From a checkpoint of a small transformer trained on Wikipedia.
Size: 12 layers, width 160, vocabulary 1473, 4.06M parameters.
Architecture: RMSNorm before each block, rotary positions, tied embeddings, attention and MLP in parallel.
Training: a variant of Muon for these matrices, 162M tokens, 9876 steps.
MLP neurons of a small language model. Each row is named by its layer, matrix (gate and up: input weights; down: output weights) and neuron, and shows model dimensions 0-159. Each number is 128 + 32 x the weight over its row's rms, rounded and kept within 0 to 255. Numbers have three digits each. A neuron's up and down rows have the sign that makes its largest values positive.
After each neuron's rows, "fires before" lists the tokens most often just after its 100 highest values on Wikipedia text that the model never trained on.

L6.gate264:130141131139107147134161108160138120187094099129156173164091104134121071132157085168126140173164119095101112131115082138090168129082159133163138093168153101136136178170179103121125113125137147085077144083118140057134074091129144194140118062101151099138094107116108180099149092103102178159108148154145157096099171130117150121114139100181107100130179163052137135139133091100114147134099088190150078098121110236110109118196211091168114159113145160138121145138110172140075141130149088
L6.up264:151158167167167180142182158121207114097145068111136136128112125084158138160189179087145139120139175094168040100097103148110159118127108141157157108120092138136114142115124114110117166095173123129093132108148115163167125184147121130125096122129106116082107144181099139192120153175151141189153144120036185112196160123125167102202168107135122168087118143125084076184116110164127133120148141148124064191097120110133131193152131138114115208103128101107126143076142160120130132157128095
L6.down264:166125108130121173095166119067143167133148135077159198144116082128102142072175127139171120193183138117146179116098119118087122130107165105072106070152127103097097120141140101090140139166147155113107116148175129053135056125114145171131203122137141132094149165153094111125116158150097135124159101125148140059126147097122127174080137095115116082179155153077184101170155159120130169203089141162174105046099103145060122136129139103111120199133128144132156140141138163090121090083140099
fires before: "ch", "im", "ce", "c", "ces"

L9.gate295:119099150186106095062157159093201131127095153152147153157184135111178115102083149114120102125130145095143106132148143083139163176116077145079091127125084077153108083159158119146192100149129081115103154166135158150163134114151125148096170139095160116117105099096154113090117126104044127140063110061101121107131137159152101150154163086111115145157088092087174128081099159121120135122174145120114126087099100118142087065114112160026081111076153167173155091111130117099150149132167196
L9.up295:066152122104138166109117078145103114120138125117173084137086171156071124093174117138072154173153162115120114097123153087136161173113054127110097109162104108147162110125075081138124141053155160146129115166167113154097143110132164051187138108130086155150124133135185083159153147115084092149153053117134113121145160070175161153064126139135148092169168117176109168127184126177097087155137060172087164156093151083151128131092122152104086140125116157088159146129178121084153105145109103
L9.down295:112158106071182095170141098105189149110118120167165141113101148125085104087116110147088140152152091166136152079083118077108122129065135151155124174107085120139107144131096072159105169070127188160115119127167143117154144186154130161071186160138174125112110078183098091125119118155182090167114105139150110135122135098137125128113210120159157102189216151101142148098114128157115094106165132155117139082105114128126111114095184072117086171158143172140105145126174093116152047158086097
fires before: "ad", "is", "ire", "ired", "are", "ar"

L2.gate81:095153167127114112106196115109164120113140120168215067142117112105049132166145127198089103113108202122132067098131151125147107152118189110134142141153148154120174182147139166155122110131071131094131123110126114154084129127142139047149092113153127150077123129089138165103185187122116116169074120122100106080129193126106090109183082123121129137114141119133185113172094105102156148106131130059152171120112081131070132130072122170145110152127164155135107096147170143188076173088102113
L2.up81:072101124154118085130135118119101077099158104183164101169115124048057102130124168194134067142081182101141089097156137123117141134098207138133151157156118161100151113129129146098138089123109138131133154124071128172109116149130137107141084105157167143163148162114120117074132185109195092159125102112034135074117153147119077192127066105143112150070117108155168121092111096130138151094178109072126167091183139142088124103125106181133105123130174151105100093139128112193117169124097104
L2.down81:153170188100132141094116078113067116125106163138185166094174144078152151067111100155145070161161095103093164170054121151116194149139136171131050135102128121148117035128123095129166104139143135163134126119095122123125164132170146160118144168156143118198141151072167049101111123073098122141179134170110097146138096135115185143116085102136095150105105132124124145084084102111150160094143159130144083093150116072140098161157133144165161154133154115109141132141128104142179114191057150
fires before: "-", "ile", "as", "an", "ion", "T"

L2.gate174:159123112146107116083151127122104152156176124104062138125129095126158114139095125106079155116114096109111194093147117207145135158126098120127140181092162153162171148222139098100095041189142115132110123113104166114164144074168165203157108171140138134141090161152111178173177130152155128129158091118171132106155169161088103099101172120120138128062105130144119102162167171137084167148122164128125159135080164121071167088089179144132086131126119110143091168139102129131068162059101101
L2.up174:167112141157059104082103153177169147141205083100159115174138099138167120123113142156113085126105092097098139089119115144108183147120095092099138118090154140162122128141195161150156068140203146161126126135084113132131129067131104126099093056180167117102085169085145184101113071106117197169085069099114096151108133173122121106138055163128155173114131170054150130114127128151162133098172118099148146135097119152135126167141126180131137113047104136128138159085112157116107087149151098
L2.down174:175083136163121121130149150179123092115107134148119152097118078135150095100125128131102117156174116108101092129129102136162141183126067117117078171125103180198153152128151125131139178126141107115144120097105162160136163075168121054132094128126160064094160097158104091123102109099163162149145152106159053111108159208144132141160110161146168167103148109068119162105138153168144096165208146134146046105082174121145123170101083131169171079125084116063118124121118183107137124208135119
fires before: "id", "ived", "C", "ad", "ross"

L6.gate38:112154093188122074067143134148160120143125158138155096089122161117177068143127147138147138131118200091126153140135094144112139156220199112132154140149097138138102134146094119078116080118051119124122092134115165107188149106086151136059119118116101148175140059072147059108138148188169139153105090133130172106130114150131072063126035134097180123110099146152121155145091144202138107124122115121122106140120154140128145112146137139122096141178184162122119099147144136148157193099090172
L6.up38:084167044198170153145148116150160109110060123105132113097095149126168128122107160180108088128075156130159109154131078175080113169138156111121165070154107115111068121138120115142178132151111149127085164152085128070112088101090129085082088168138133172222088152098165115125147117134138164111159089133111122134134101131153077183063150163113117160053143193114048107144131159173134093161078103136132134139132153140114109136176100124114161124126132165174138134147154150167137165154100109
L6.down38:117107120148113107123130125133140111124174154115177151151117075098137177168154198150167145074154165084160089176102086137050130130116106172129171124203069131145112083192126089140119056103110161103144097102100081103124180099098083103126117133144099121151212138125188126108079112134080092081111159162092151143143117127166103100117089151088121136124093162143133163149086169167206131120098108178153125126132140113126152121068084114092061133135118141108148149159065091158088129118111116
fires before: ".S", "l", "K", "p", "lish", "ll"

L2.gate13:137106147169129113098194147146092070098093084116098098144128136050099125160149140125033148113131158095138055157156127140119139143186107130098174143149114086108074153137167111145105115094130108142114133110126132112108155158222151116106118144133086115051105144147120133131090052144103185130112135186129113127132149130129120092109100129111132155113132163126160135118133098171133088112101103161163114049123157181103082081115155137069084096165165079135194089169167095097130162179169164
L2.up13:071106104110161126115205110131157145146155183130133157115114118147127131170165153145159122129110088118139121125098155146124123095122088081144105164045132112155104105122152077141119119163204147156114128084149143152184133138160134112134118076131150195161169135142124063149143123107200144107181130162151145081124178053138159229163149134136159131186165139125089160074097096179152163046107121166140138166148135141127130136124079125162150143100112087158140149108084143115153116100074056
L2.down13:145148160174141137162141112173104138161125048112122140211137164063115156121101131127052106092124102110172145165148150115102127145154175148085139171116144102086086124115176094138086122088109107145168156119062151105150149161148097131120111144171058185103149161155123142095122139141121190131094126106087153099059111096106128133117073120111182142165165092125150133223145156127123101108110111129200113070108172135133074140188133125116131135184156107107114087058085104104116131144128171
fires before: "t", "th", "my", "ey", "ch"

L2.gate167:104149095151114113112085162073180112135068137094111109123148118124093156125110056109168072141083154107135106166091134187082116089169147136097044100119183099183113121173123122217166158136103185084182095099130162168078128145100138114143116096139118113086126084147132125140120174126130145176052115141108178136119143143146099168125198131132118141101138131165156130154100138157156124136158123152084135158102107120130136145132131044072121177120075132151180086135093158091099107181153088
L2.up167:143105102129129166163133124122183120143075125123119120126165080131140101127136102100133096118133189137148160169073114150157090156102149137086069123134209132094088159139169120150150149129099189136136092133125196107106140144124139146136147054099088174108114080131112136140130128110124128168052111144080147123156174191129101147123180122180109188105149110157113160210085168127149126158130132101115135088131093077182155126160105082078183155153076131175175111144105117064158061152118066
L2.down167:111141167103238113137114124164141127200147087133078143116109139144176061142145154132125132109175146154141123189107138108169093158142128070126123086165137123086103089134151090127130113130159124100138133099131126046175106147108085129116117120142097122139095059131108179155146099115132130110156131158087102136132160148135171118105068119071075155133139095124122121099137160138174066112078140105120096084192118175164170151104077152083077093150174118118117088104130064072073097138059138
fires before: " ", ";", " Ar", " La", "N"

L8.gate272:145092084125167109104157170119102119142128080122158136113100168137084115184187167126156124142120160112120162138105141121207084081179173128147120128122103151153113075201127097151152126132095212093127121155090111100150131100122161150151110104151118085142135137096129128154122140160114178132194140175129135147126152146144171132058159154151165149136172179157106140117077138106079140097076073167110138151109093100095046166086105153154172196093161130089123122065106124171183167087092099
L8.up272:139201104119111135179095110162119145105119111165187059073180160111130116128198149102094124145146208131161127117104164175142084081141065158130109144161189156144101106098090092149140121153126151148152132139129133143146106094136140144152104106147124098094108147063124093168103114108185072176147133143145123089124130171154159133133153149161097120089092157101127116092099087124168147149139077075163159138077135075175169197136139117099096146074101069149103080127105189162130078089139083
L8.down272:154151143137103146133114116126187107111162134130177110076135125120155151121197144183123067188122183130134096114094199147160123123165159150154107096134140155075177109075083077115136104143119122192181145174100091140164104123141126147117163143109125136143102177153105111174082145116088055141088184187085161151120130178166098163075098104104157076159139159132144148133068135161114168081090135132116151076096117093147134137179126109131135155091125096168148126185107080099175128083122061
fires before: "il", "ic", "ology", "y", "t"